From a checkpoint of a small transformer trained on Wikipedia.
Size: width 192, MLP 768 GELU, vocabulary 8192.
Architecture: tied embeddings, attention and MLP in parallel.
Training: a variant of Muon for these matrices, 134M tokens, 8179 steps.
MLP neurons of a small language model. Each row is named by its layer, matrix (up: input weights) and neuron, and shows model dimensions 0-191. Each number is 500 + 40 x the weight over its row's rms, rounded and kept within 0 to 999. Numbers have three digits each.
After each neuron's rows, "fires on" lists the tokens most often at its 100 highest values on Wikipedia text that the model never trained on. A number after a token or word is its count.

L2.up454:487493509470479543496512480503526436478519540497447504417453477452414484548498536516447488475536518452546435499440509527455471472509535552504532436537440538463505463520465517521498500485429541523518508544570546396487487469487515446482470506488513555495481470496481608544529447515477497517564459471453479477490494501555518522499508477530446506547435548489481506547491587495500444481494553459557533539474480454472535454487452459510504486559523559600503489503557466451553543444481497539494476395539546458519613541450471470437544497483473583588524586499513461528473552506469487478
fires on: "d" 17, " to" 17, "ling" 8, "ed" 6, " as" 5

L5.up433:552573436491560426538448521522530471590433512462531496487414408490464485563503507452480602407507481502496512508495451486494509488460496559454552532562477456499595458514449571548572512506435443528532514528529577502458521484516458463533463521486511449473506548412559536541518509496497485506527480549495515476497546490522484486545498513434507538494464472431526524480550428511478529554493593514488496574500527513488524526532540438434489499583508475494492479483531484519555473491499439537536466511506466479541487423475501486497453508451479427506464441525545558484563500504438482461
fires on: ":" 75, " on" 12, " in" 6, " |" 4

L5.up549:472408540490492509483471535514481571471563517505458497506523454520517463440436499541494528503504473494350506429480474483514542514491554553495493504453506528437519591475504505463500521525437502530522511482517436435487576526442514493538437467486486527543514436467414479484473568488539475482462454517577554476472561536512533458487418516495511482476553492416510514484610549485483480540412538524581487551479489540536544465507551494478468492570545503526528469546487453531567454503469473535494526519450430502519481547497495494507556484467540561528558512540480483538527500500477583429
fires on: "-" 18, "ju" 11, "con" 8, "re" 7, "un" 7

L5.up552:637493550508527520488530476552486456504535501467549479489480484499526487424461530500573525511504509493422518499467538548474494483462468513524496447440488582539541506458458536481470494484542464408489507514511503486488493485507442561511478475436447525518535412515475485518483442558514440525482550523485506483455532497474517485543506506568611516461498572470534469531577495586544430464538600570503531445526505464546551510489494570485519557506476433482534399556517480458460583500443474456501576480497516510442439531483502480467526551479500520502483486481497460432500479567491443503
fires on: "," 52, "." 23, "\n" 11, "|" 11

L6.up181:574472570458470571499498491505494508449449513495438523471520423527479481510461541445514500475546535523511447449499470519551485483513447485512587486509480532552508452572450446517483575521518524558556507508545484440505491472543522390498565536458482584505512515551475456446487448441503463522498535554440360524435524479437474469491605562466498458525437549467486499468519437573464492471399486451553496470479494539499481505538475451494442528462518515483542473537539503504504483480485553535545537488538521475522507562495544466492548545471509506493522526497533482461512446556431470527
fires on: "," 30, " |" 19, "ra" 10, " " 8

L5.up597:564467481561466496503486527466561497507467472520515541519543511495508503507424537501552538528477581467470499454456495459490508453562459512485507545429502484481517525516491500533497521476550490464472537488514514458469493554509500481464481396505555464515488585552510489526504450509566461450549428442387442516431522531487487519461528606480484512527479503521545466434505530511505550536411511496455451551490495534498498556515467569588452501464502529451526458513533539440508387457534507534445425542524470529470436494525563516501541465507544528467579415507454499495526538492482516598
fires on: "2" 30, " to" 14, " no" 6, " active" 4, "3" 4, "4" 4

L3.up591:516529512545539525541473579457517471469519499491498514513468446519521493571453522470561554515501466504539426520501500516465496486500418512498530493505443448585500478487494524555535494459505537538495472545560494432519494510468485502500553519505548433462482494458458465569441478523422500478529431517521502496559510460519507488590517409542449507414525504415508482492554491504554455430512545492508463523570511515525521438451525523508486487549474455380506552454464505511524517463479501513477468466482570560468466609472516462495493516551594428479505421545491462519521533509509445611
fires on: " of" 44, " " 10, "-" 6, "par" 6

L5.up540:552463495508492502544457479500523524502450509506486497512524559558489450492457507481462525523476576514510514494493427447484526563512484579461473498445484432538576402534551530472558514475513529452490443522484521490461510540508440429465488512490459484488451517493502509553513484539488469545534447539556530503457530498449408534515482517499507491542514424480518579497567466480528472498568517536561527506466543543445511574385501540444442485493462493502539504533548584396539566546458549418488475509468449490513582483524505469535429552526479474486543474481537490542549516448491424440
fires on: " on" 30, " during" 29, " as" 9, " when" 4, ":" 4

L3.up520:511482438490541504519539388558524459520541495480396437501506510555479494599515481462502484552486532490497474484577502472470472530487434517516476489494478572494510537471468506515444474516510503468522451504552484516512505484558461528606487438448536537463504541500563513423491530488498544590463579522505512501478513476547504525480549476547534461472523486499469590404490527513525397501451446493499519474523465467521511543538502569491498488448506504548485490459555442498524558477539483451556463506489511485480522482493468520461436568466405402464579477522487513522587506457417491485
fires on: "\n" 26, " " 23, "'" 15, "-" 7, "ro" 7, "t" 6

L8.up597:475503478451494489541583560600511515510519463536533580460431489483519496486498518506476486524521517512482435467439499511531510545524476501529468534473500498472401476456541498544526492472529504555510533552477555507522518507517525443460544458486447429457505491502525471549495488445481524506515515568556512517511517534436461567559515528407471546514473564471515515376465481562521450492480466559538581447464450490533498474459503503494528525477484569403514519529524535469503524543581588448426439540478519476509523462520520508459536596466406519481488449568525512469554519484481497434
fires on: "0" 50, "1" 12, "c" 8, "5" 8, " " 4

L5.up683:495556504523495518512557491451500476561496531474432536567510463486502504524512460466492508591540558445484507401490506466496524459464522444529567530428584480572485447468487497486495544458418500534577501494480528523489539507530563429541529491533484494480462503456438450555463469626530473484469512426496502497490525518487481453482501474505494495470459502447529550475569524450555460476510556508469523513524505455452523504505505582552518600543528432496583464552511465525522461498502466414516517481497515502437490511476468501445533473496485469476460527418595516480597542552498465453
fires on: "er" 27, "s" 18, "1" 9, " |" 6, "." 6, " de" 6

L6.up698:547497513429417468434549472497552521535480561466495470538557449536557484487525577448509505487492526547507465477473468553469465528497451464531567582410579487484465494490458471505500572558445497501458528498477465544530509536494509489468519485503508440510483486501477450463501583495487525557517546450532493476431455544464521527485479513422571533434455473512519474511451572412459547481505551451500461484526448421474570450517495501468498532487568502490544469482444447447510574491570558544536470551474414500492476532559518546509564452559540518513554501506458470522492488446536458498
fires on: "1" 20, "2" 13, "0" 11, "6" 10, "3" 8, "7" 8

L6.up170:520502464461518510494476450490487540619458530437507538468505495584489463501491528460522480511533537510567439457461446597600463533446535551506577501519517458490543501464482513487463499435462532536443485547463509478549441495490486481578488523451465494477530493460548416411433546517465471451406511471528495502541506521469513446478574536514512511440507513532483481462582454468502559492562497547534453507489540503438461505549506484524483548534442506500510432552497475509509424383529512466525566468516501485518456507553512429488557562495515495539544495501575539507519498468483484469
fires on: "." 39, ";" 16, " |" 9, ")." 8, ".\"" 5

L2.up575:503495516457486549549490439501476509408488534501494541422449459498461469493478517594473424498540498443536535498491462494461473482448517494522520563463518569472544555493507556472418488486488490510485466528485518601462527474460455558524497424490512539470521518535496410478511530470424513470467516493443466468554522493512509492485545460483524450546513450544477596499477505540498468478521528592493518529534421495552473517528486563432494473408531514542537508446565488467514491564541493466520473457549477494429526501536514510549526528464501493507398492530524659548529523500481525542
fires on: "s" 65, "e" 17, "t" 8, "'" 6

L5.up674:645443428487519546520536536533479478532480454466467435516547488566495523471474483530526604515492470503599436508562485476480546428469516490511563519441464481520564496447492398471530494451503458524416491519479486511497542459488500496543472523500515460571513462446565466515479482550526476462490474497499510537455502494541502480505436532580499508542521459443493538489541429500569563503461453564487434541511505507530469532482453516503474536506564497490467496574499465501493527483508570465431498481556511524522516508531488455489509555384557511541531473521454477441526539571521504440
fires on: "s" 45, "|" 15, "ly" 8, "-" 7, "ant" 4, "ities" 4

L3.up546:511495462504415541557468530544482485544516470465476481441526501470403546540515459520512543471468438456474505544471524437490483506472575491549518495534584497474476544443561610460567554581455465558527475523501464525447496517475613517532493437478518494489437535575474464473444539545509540459490477503543561446518521491457486557520484533375551499506504507499563556522474533444511545522525455526473477514465485527521499469428522504485503518470458497505504460535471435562495515536490476512486522538521534452509456525507484480515476452458502622496414449535488493547527493489512545429
fires on: "s" 29, "2" 20, "as" 18, "-" 14, "un" 5

L6.up104:489536575452456574475543488565456520507533483399554541469533495518507491511457517438431462490462487504502493417594525503498503485449491461452521536488499551512472482487519483496519448449486505533523467550518460406445489439510489512460537421545519427443435502508604534462475520507515453529523469519476509494478492567526476547570546485465547481518498446515485518458549505530568547536544596434466549505514466412534429460515510504489508533547505516423541531524513533530485578541420464464471527444480508471486488475555570553495458542499481568457493525515428482517489530556527510502
fires on: " N" 16, "j" 16, "d" 14, " L" 11, "n" 8

L2.up500:482492587538561480508410502461539473478502492474461503555514510557519550546539492448516492548508512458452444470562511593402480556487480519469550466482474478506502489596523463491547584515429508520522516521507550542548449518451494475577465537564459454491516542487534553526592475424422513447469505498475438484461502494436477543543527493615568491481491451511558529515506470561517443514412412461446514511517515431548448496503496546486478568530494462526509506591482498502488413541530480567537484479507481481550479534533498466506491485501508515533491528487497481509498513454514459527
fires on: "s" 39, " of" 18, "-" 7, "1" 5

L5.up88:555495472496501558512461518545457492515468448510514486456424502526534607507481581506488458485513515434421473476512537488451572506440515477561510409530577552439542482506440525483502529555528452469493526540472466498509488435444474471455525489536479487469531461521553586445433540487454477512501520531514508495496445477496544418529496556512521472469498538493506512481472499538498561429521499467524543491442545516564553558539573525464456402473461553409485471510442476552532511540453531470438511413453481537520556511498402497516468484478457559474465521504534554499463535512509538467
fires on: " " 73, "1" 8

L2.up610:575536545481494556486577530535549556469521490571422513465521528550501451489461555487491493499529481497504497494488464462468414466511412504438445517487507485446449503487533621529408496538498472432519502463467497424480452489533479457561540523507568425501466496534527541487527484492528460506575554514509490508490456452465487560487501468523480556460466511428459501462573505492528410483473468507515573441485440499502533431499511558467470556569509551496474492484499516560491520488541451476488498574534475427579530478566535471515468555526482524494505506559477506386497530490521546522
fires on: "0" 23, " will" 11, " can" 9, "5" 7, "." 6, "=" 5

L6.up658:493465593496461465473479516524482519503559467541466507439467448496487477563556505520550493429555584475461421466513550579393445483459491507569509500462500518547575494427481463465439513504478496518428435447476455532581473505445469558542504542546504536558535473492459589465457551548536537532518499447559505504442524534431567554528495611514509431506516502474500464494476474493512473512493475505510483445562530476562497532526537472544560520521576553477580501501518493466496541463496477492482469453537512490444476482502472519491463464493502493559502531531427444476467495444537504503
fires on: " (" 35, "s" 19, "w" 9, "ru" 5

L8.up36:484478464478481455550520496542492552519558534546462531442491484586583472559498441466526584529508480517473477421559441507514445498526443546465422518462448505402506490502442534501575507493511475417452573502452471461520550503431507547478537458527490535544539525503565536517471512530450493532516506509525528460504493545451501497417496508543496534454588490462528438522513558447560586468487537499514520440493511582562515509485456513483528470466477481535539529485461554513529415516485504539458522454453476475509477546504551479443495466507444572531436475535450439525476462533462465455
fires on: "-" 55, "st" 8, "th" 8, "/" 4

L5.up54:470464491500488418501504427481557516552512566486455509533528550515499568549581476514535593498526491501486485513504557531440508560501481582477478571483587522565488482514506510478532520492458509533450541443472509497525482446501513551520523528473450486539548393491513429474468553516455538431507438520457456503453449490515500414476455471555495520492485487458463534557479469537478461540513472492549516448514468472529474504507542578463486453506519418514566476464461507493481562568493450545581495506598571474540450543458521500484574516527533413516482423479495457557500511486490456474
fires on: " in" 21, " of" 14, "ko" 7, "-" 6, "kin" 6, "o" 6

L8.up586:556460490543515446536515484574517496627458522568508496503545512500519462550499530483530503495518514510439476450519559522535474454453535516447505487477437516520560471520426494391512529496505531512581499472533531438528505486464495465524490496512550499469508490420441467557513489597465435555551384465488506538461538566531476476524511514457532495542463464409466546494487502508496531544520511524561481438544442448491547438473476540458436527499510505506507446499482479454497528519482556506496498516467410470561492430490577526543449510465491525489447481462536490550546409509423516504
fires on: "\n" 30, "," 27, "\"," 8, ":" 7, ")," 6, " |" 5

L6.up31:516488563547520476430352501535520582461467501547462488422475463513489490514461535446465522493563492470565482511543579493445495451424506489503465517486469555532498489515499513495513496529492416529560536475423495503564531445497429492507523460521506531504496479519491546501445588526521516411560470457496479520472530483499482493434533476490562522442532530479474507482553531576448484442537531416461503472534468568565544541464535576403443469526441444468489439534468482475502515473493482543508483526544499470505510495553457578460545454465516519523521500486541496452531468485495461433
fires on: " " 34, " |" 9, "re" 7, "man" 5, "5" 4

L10.up355:601508520483446493499510515568493499537461499546528473556464525527479563427500543537449424533465546505461427451492462504466453553472424446479522451445522523476490483445512471448489552517413476503465468539478550530506526559458506511564532434496559506461546400592528421557474489559489505457496472464520484540532480466535488553533541465492547551438519452511528514564491512503476487449517448563514475522506540497510470528457510494476470484441548502515468508467445588512449490520461603514584540435499491552482479500526521522497471627496517528461514473477542471512493449512473515463
fires on: "." 40, "," 21, "DP" 5, "P" 4, "man" 4, "2" 4

L8.up717:663524532514574485509514503518536476518429505482486545566455504436535498431455451513542536488558530461427594464528562499461528444456550546553520472476486498547528533525478564420473496502523524479490559495513565553479553479508515507512516492477531490470475459461553524531436515531479485525462484495444509506542516485528487544438499524455432521510494502437520463498521504467486515479531520514455486456539453356512478517534483538480580464490523469458546434474532488504536429468497554541463535590543555503538492563513444532542449541465453452531432500494486473488530480494475497443
fires on: "," 58, "." 25, "\n" 7, " and" 4

L3.up683:525455584480493539483543556454432496525470466574498610531494446477464505516495459538524499460482457482435491570467494490510528542440504537479492438515528501463504488449547551498489484544555521512516527485503471476526504519536494453482469575514518515531476484529483519518447505485547518461508475503487532531450488504480593516499457535484589514413511554540465517510476487482577444518466513517448522479580410450516514495595497437474503488539466433475522520477611458512427545520457429471505479459428545450507412509560472500555457514556507541555418502499461477446493522552518423535
fires on: " that" 26, " of" 14, " " 9, "ion" 8, "ation" 7

L3.up459:471483486490539467522491489481474414498447487476472524525527430445474530509478508450487570502506485510552542496594454525511514499504472560574487561461540563453495574532536521482539467470460517473473524590419483368544507477514508498493546536482500549446522527521480445469480564491531500421485505517527548551536500449476480584477453538490514479526417449555460527558424497582436528437453508506487481476444521495515534550453512449557516459550476518535477459440537477489526476551470443498535462427481434556493451544497520523495549519512500473469528573471502494594531502511452470461
fires on: "ing" 25, " to" 16, "d" 8, "n" 6, "t" 5, "ut" 4

L3.up226:499509516446533601438515454450468474493527455410488483579548589603523502642451516470511532522483447479460495512594496547477546494531500501452532480496418443514550475445438530518526501514563533485525473506552496491555450531553473499500503515479494511539506464497518469542535535499490463492488481534537524461486447468509526539478473530441538538552454542522520530479544516497486449502445543484446536505522538428505464553477534488502527537452471541421478494511491407550486556522446453575486515520432556569484534470516521492480455581568480489497530419471513509464518480452454478501
fires on: "-" 78, " " 20

L3.up240:601535491477509529459468544566493571543473440525542474540444445490540581488494536504526500498473522478507488549583504548445552546526518485476498456459566437487441432480503538508539553493508547471566541522512521488544490509477489505459550518511501495462564490427475427518520445510551464466487449517499478446596471460525535547457508450459512484461475467543555462531450536524474534416605494444578480488491469506518502472548521542578534553490480518493422409515471476476490480510511506434497552544500515507497459504476515476499423502464498621460432501511505435528464496472481516448
fires on: " of" 26, "1" 20, " and" 14, " with" 7, "2" 6, "na" 6

L5.up204:450498440495470438483526543488460555477504445519532524498412582488457503503550551592489517478557573525539497499488429517450492523425527500445473540517527519513531477474523466516565542497434531506426465502521479468477472499506443421548506524553580467502516492487588467458456538565486545473507495460478583512383541491484533480526461492438537398456555478465583446452514488483500517481506581525526538490550514522596431422534511450477498509503466457525512452499556521492465546436509573528465511494499535500485447494461538480502485540472529520477494536489511469515443448490463499460
fires on: "s" 41, " (" 12, "y" 10, " /" 7, "ers" 6, "8" 4

L2.up122:513532444490494414498494442475469509487560527571495519528451469489592481624534562553482562487540498530521506532509510464484572499479471452530501543457522509488474537472488530485465454440450478452498460527461487500448447438508492460536505438481470516433477512486564445499522467500451529438544520497503509430605502421527479506516483551493454554508455463464477497496443505524504530524469513483472498506564448501442511494422533541519514460556583475494538538444496545536528544555494500448586510462490515518454460506490525578497488459589571522508593505489432480486506452550512492597
fires on: "ing" 35, "s" 18, "n" 18, " career" 7, "in" 5, "ed" 4

L6.up221:512531553495451540528519489563489424573460479529476458519363391498462510481485461516542547541530514486446548520481481539529513508551513492465521474484541485553477533389475534506541496468475448479472476515471527452440495490499473470515495508568491517555449518491527550513444513535512530501528513510499481481491497562395532469494436521446517548501455539478514481474472494478536519475484525418530582498585521487505508515535458450461526492581492433452509515526461500483513592521533466473529540540428470497497534479459491481499505532547525616488477460539505552610553573501552432479
fires on: " " 54, "c" 10, " |" 4

L10.up395:549487552548495452504580518478483472544510481475478573549485427489440457459531474421535542524471461478413491434534484525575465533493510533494523474471499588486552524459447633489515474469481567487503482527455516487490464467492537482493517462515530525499517554485477493449478471495480558501453463479511538513456545435517514487568544524462518584539442539448484443545410477524470518529539517488535481500485535404534512536551479538590492417509466477423530504482515528549514547522555527422538502491536471525492515551443570525534524452513491381435528486514477486483550501498524486493
fires on: "d" 38, "l" 12, "ab" 6, " b" 6, "t" 6, " M" 5

L6.up456:459483469521468539476588503484450464506540567565489471496541503502467580521474492495493542559517477471482440460551477449472451510540462491503469508502495526429487471506519482550524537490517530524447542504385559485547442472497473480511497414489590500481548472505461459554486514507551513467511509431532435482527460499367533547505568467412496480509493507522504554512464519506531596492557560512592463552543482462479555540473459521492426488545567552475461477530471494463487477495514508526547441565503420524517490452577496505452549500551580499472430464474504499467460532482467508494
fires on: "2" 34, "4" 9, "1" 7, "5" 7, "er" 6, "man" 5

L2.up591:541431527493495516476509480472460479555523504551557449513543404478487510497535540535508536594517521490484462453481504509496540463479576491448506448472492451507578479467525510467492514546443547528513532524531460428538518503484451492501459507556536517543500471550430497499497534472541453495547601457518517509436438465520439500522482567610498501469605494572511411555506476522495490482517401498507479444526461453482510486468575457496473466444597525491490506571525524545554458428491539585515476468455480547553484456487443522497549511488429533526471523482530491493527556479502452472
fires on: "s" 28, "er" 11, " to" 11, " for" 9, "." 6

L5.up226:509488496450443458466480521560548453528464525553523503468496510443521535448396505504567605492464493483545529509446472507550528497517496513512520491511529494528481417464506446516528525500491511452398496552525483481447478498441476444518460492553489503489489513435526525410566466540508534469459553534463507518478511514407524457489538556494551529472403469480485531423498459487538542495488533392592518525502453487459560525518581515476483527458538492542490497477534517434553510484672473507531514553504492463524534517532581510481504542506537534536534477506478466486451469518495476492
fires on: " " 46, "i" 20, " of" 7, "id" 4, " |" 4

L2.up247:547492539408528552568537461480486494506477502543505533515541517510488525571433586508488578456565491524489485409439476495490552485458531507471459499506508515610508493526515529481553504398492450603457419476514461501497526471521458497532485491495546530518508456492467521515489483534504490508490558528452529566469446573505468512553511499478521550575468504466547520505501551518470425452531458395455531473476531528501494452504456513516464481513435470514512481504576496453453411474504524472514490426482514533511538474475576599470504468556448538528539407444460507468532482477506514547
fires on: "ed" 40, "ing" 17, "y" 7, "e" 6, "id" 5

L3.up296:579481478571545479518488545567527470592497449455461514504511460496421523453553483562490513531557455476519450488510536601486504538453512523459486540571521543491485483508490551460436452548469455562472509444516419484511519436479548499461417528552512463518452504434478555549492560596502558456490491518548524430469485538525527546452493512407483421544473561552428458506429560545512510472515484505475487499531528498497461464487500496483493493493452468454471522602495489504518509460545465475485459446495504476460450545462535486530571565485468552472473558461525521543494490506549527496
fires on: "s" 30, " or" 11, "a" 8, "e" 7, "ate" 5, " for" 5

L5.up282:552533493517510441479500540541499486510506456476477569440536448455530495451472496489460572500559483475479467468553483525464518501478495492499538518465519470523548432512479545470541459479441502444447573526517524485469498441512495403460421585563515462529420553505507540513494450532466440410559476475472501532506518490547531485534535585521446487496429465485529458486598541571521499501526449562510504488472528479494552540493483530497502567457523515489499467486485460452495532521594470493486419498412472522519462486538469443509518468425539502517496452576447429553530427573524535552
fires on: " a" 15, ":" 13, "-" 13, "ed" 11, "d" 7, "s" 7

L2.up492:461474533477473521517465483505465440542471451519540507502501493462524429423473438522466445466551431525497526514483531484503501521480503516534525505517468534555483508504434544514501496555531496532441508498459566596503533503490520470432526464547484482549502475521513510554491455483458526550459537526507535546441495490500557494503509500529565510442518453543532505509523451552500407519530467494515602440453417414516507469524441507470538475499468502465496523439526550394557527519487545513494454525569497560391476544531438400553512506539569498477417513448527526541437550488528567440
fires on: "0" 24, "s" 20, "d" 16, "ic" 6, " /" 6

L3.up710:502434464477510532513443412488507445499494483498547530488515504572524460560484520528470540515494520451500513480508458517401507488539395512385526555560504499393497454413478504465500514493510492520509544584458506548505519494500578461544506459541517557463532459556534552578548463547561498589499486542514469486490484502485532533508485472485490470534573500505433556529476496504503454540485503569474467478446524473523464518505480525485514499545548511492475476454548395411551576472544529529460491461479496479514531501522462526512432514432569478499511563544471506480523460547426449547
fires on: "N" 25, "W" 16, "R" 11, "A" 7, "H" 7, "P" 6

L5.up434:470442460521576515603528447518516487524532565467485504467501472480514512496527564483468461455615575483560508460466485490533420472481536518552491540569424455546482540485496473521525526487450470562518474503513522448561586575501468512561525396542442520521460503464484480430525461428566478483510512473503566490391499486469509446488532509512522517581585527573514520450457489441498501433486482504527547546470483511471502505464462463473492532471564515518493504490545472523509515451479538467508496542472511507533487577479467532526526532439418464473533472524539442479509502534493546426
fires on: "7" 39, "5" 9, "8" 8, "y" 5

L2.up59:462540496495525497557546461506519539523456461497578510453550469450438533485423476494438478492450491454498547501595499553529518457446556497517449513524538530481493516514452476500489456498550561513472507557471475510476531565502480479510554492536440510550503516466453484519423529596518402502577485483439462519501500537490474516597487515454510447531435493503509577508447552444479495522464486518528528527596417549468500518491507439473509553521481566462468528545463533532491543559492509485453546514508543522560453421517456480459477487412499396500515497571553528525471554466465494459
fires on: "ed" 27, "s" 16, "vers" 11, "et" 8, " to" 6, "st" 5

L3.up264:451491517483621543515489478512525478489519526424467511435560524543532519475475519484515561515476544433530497479542464504446557455507453460498501535525436481529513471538520559448575468454542517525443529546481464502572558538533521485477498550499486432516580509480487484539412485511510562479539470546551426487514542498450503492500552413517507530453457480550452484416494466435514563524474427555487513537475542430484483472509510437479539484470478469452514486460533493492495432502425527447413549530445479506461470599469557552517573520434464476541508474524491492510441515510547517539
fires on: " " 40, "-" 17, " un" 6, "1" 5, "k" 4

L10.up260:492466487487559574558498488519516482507512505577489429448563423452403528551471509455522483531481472535504463490442522477539546504453473537584459463521474459541552531446547526508476470551490482535532469561505447474432485479500449549479452454536457585544422515476419510522475489523508456521518455459461469449474465481511516464469496482466527521537446561526502458525486471472553499473450477490542559503496456483556514526447478551483531422527531477567437504488430600552513549510528538507458496510484508476532471483534449471463478465499482537586532581567543505492475545470404432513
fires on: " to" 69, " " 18, "–" 4

L5.up408:548427494462516468565499485544572493489499515478520464509430552534484534487507493539467519514464491537472534487501437476493472496480498560464474544528488439459553429464428520494504540465525549450449496504473517489503513484441443483561511471490459448499529516511508465532581477501551491538496589525476457428483544479490482482563525576548535600551539514478526472494564520411484449484519536510488517483513520493591532547482487476426504477535588554488507516550442473492514504468478575502479490506487534436478459531420520529456527486406435493621442537538599484507456512439487547466
fires on: "/" 26, "-" 13, "il" 7, "4" 7, " the" 6, "t" 5

L6.up673:534572518507476515462523557581426559516584482512415489493430437513492503537538489490465475527475445547509455493495528554457466514380510532488520532491428520547546487501413497472468555539457428513488495540509554515580504527520495516502467581516479492509494458453417558542497431516510441483478517552570477482489498498537440480475569574511486508459472484521426441510527493427473555556453509460483531563502475470490529432526519573461526493444518510421517527490478536469524546501524490465439416491467469538480530519497508507515578463514443571510558528471510500547548533533480469507
fires on: " A" 51, "a" 12, "e" 11, " a" 10, "t" 4

L8.up442:513524442511529462522517495515451529532450482496478533549516458466487505499519569475543528494441556571546540515549431475546489498488521609532542397509489468456571509439437527508486486492546496506521553509431450534509444500529449518489435517533454546538451510458467452470500429517449459548503503520475434474468458496513559508492564491459469455535542521436510573478538568487498493474559583501541517466523534461591459496474465482428470422486555486536494524489544562467485497532492536474498477460489496458479544431595500479487529585408580497542444541518499530467523502486461467474
fires on: "1" 32, "–" 17, " " 15, "0" 7, "'" 4

L3.up471:486484546542515542531416549502492480493409496483441535553546535422515544499542498491499483503566375493462535546472520478537512476544473542446574457493514568476561511586438506517532522547524481485435492527483466488486602568504480493565458540504447530507532458514497493515467498568486450497526551503528512452512473494500493486518543436479539531415473467487586513504494545419441451513494550455525471475463470468444522553411437514522492471542516491514485438504487473537425501486536533530457442493491508551456496456442496463468500426491480522565460546575559481499472561457488514538
fires on: "ed" 19, "ing" 18, "s" 7, "d" 6, "spite" 4, "es" 4

L2.up156:550495520390544556462501451493486460503481472473504516468515519514519505486551552524472479394476491475450520512576481550456544501554458487501479482528559526504534535566476453460472481490501547478441521437508466449477484506495490520470537498452462561543463544513516515596454444458528513529489462524456512433516478503473457539662475561504505491522529511521522575464491522551440476455575531490516578481462529479532495495467501480558443492472479525428554538487478435526540536465516473463545459489467464536506521527523609540547508519513441540479649472481484513477489480480486458494
fires on: "th" 27, "ed" 16, "ing" 14, "id" 6, " Soviet" 5

L3.up197:491545541558551548443512467547443580452486494520424544490470466490515550469472537476572471528473481457540512432595432440476506489470506528504562497531494564478448507488488462473528528526449433569499479479553500496456556492573516422532525502512562515455517509488465455515495490549558526504535497557511491486467575514531522550498445465563470474445484504465522580489498457467454533508532511583461499521524450474433489453456469524470524409552559489540467513551464580550512451461528448416498513521520503533493470466513497511495399434552503457464525550518513532424546478544479476528
fires on: " is" 24, "er" 18, "st" 10, " as" 9, "s" 7, " was" 6

L2.up396:506470528519508546483515498543547495519457525549455502532512527373555508394528509506454515440502440482557452476521532477501500479514513471468480519444508531545474535506516436493458488555557464533474491500441497530478483451427503533539440604462476525569459501471520467534504505501412501466508491506446549452547506496532559522472509493511582478515503475532539447504492546491429499555476499562504543475487447435535531459473520559509506476578483507580545504464536590531504363440511424514472483531540459510474501516500495515517550487539502452489436553503575462442418517535547531474
fires on: ":" 22, "man" 20, "d" 8, "on" 7, "s" 5

L8.up203:534502526565530428537459593467429550546488554510440504479478489469551560472472504520527502556439449463484528478572553470543427495590516502523524459509535472439532401548466498492438499511493505593493494503483497456530550468576495542537481450453481526484480482491484482443495503589541514472496459541460506497490515461442522524535489535556461467540552465531474574465494476434531530516492512538582447474542408480490536499533490553532476596495523491446503478531523536539446464416477552423529551544463471472521436493497559491502560452492478494523490432486480508508550456508483449522
fires on: "2" 17, "i" 14, "ra" 10, "3" 9, "g" 5, "1" 4

L6.up670:560462481461533488502521469478535502484562514454512571573424460513494452530455567497467440538618452465510535461480542509536451475510545555534530550456468491557548486473465467456482547470579499475475492507493542480526552481541506448502484499522521520431469543508563490439465412448547511427535492505357539535471500458577536462436488486514552534514532442559470469493484474429547482456541483529496470482518511488569454552446516477502523484452456487528472485414559457426561439452484505483549454538477548527467502498461510488551461522487550519498545472506449516478512538521483489471
fires on: " and" 38, "," 15, "me" 5, "exp" 4, " streaming" 4

L2.up740:505440592511517518510539519446454533485498485494483586483462555482382449520473526532479493512467415543478437502490460479527478480497511486465475533503506523517471529520528579497450467452507454552549537583454463510439485568483508530469495487510480419477445501497486520502496450525463451535481544522527500501496467566502546535511465469522483476482497489583457445533521440509513490526520503425575476489516452480494549460533457473512484568416534528423549499558505455528501485506457580501527456499468443536593432536532555487537569548493507567517538533479483448585535537477500567396
fires on: "n" 34, "j" 27, "t" 9, "m" 8, "gu" 4, "pp" 4

L5.up665:577440470481492555496511474457455535534474470486429538490494531452545525474584554497497471555516536500527428487514487468500541490531479469489523534495492500500586487532484515469525412546558447513463424554500550558494491548508452531477538532510528488523552505427517430494538453487520493474510545498514609549489505565482503460423501573505531518478502480448468424464542534424504526509490438541532536473480504498511462560450518479446475488457547468494619542572478483469486429484397518542448520505496437502464452509520526487559520568550466531423490546500471478535603488492513505481
fires on: "s" 82

L6.up250:493489458485535489458454530510527465540504449492416544392414465509517567548499590472470498596440511483473471469545509455461549534461499500548489491491425452425539479542481507510448449446539512541530574562504474502484542485559533512498509461518541444468514461495462445475568595489501483516530467521523523489520486528431471507538480575502511474546471531474527536457537451448580464524492451549468486453461587492530475545537532485513484505467502419440576470529508508406518433462475497558437490522535536508498485459476544477599503540467522502488529543492519491504538502508431542476
fires on: "s" 84, "a" 4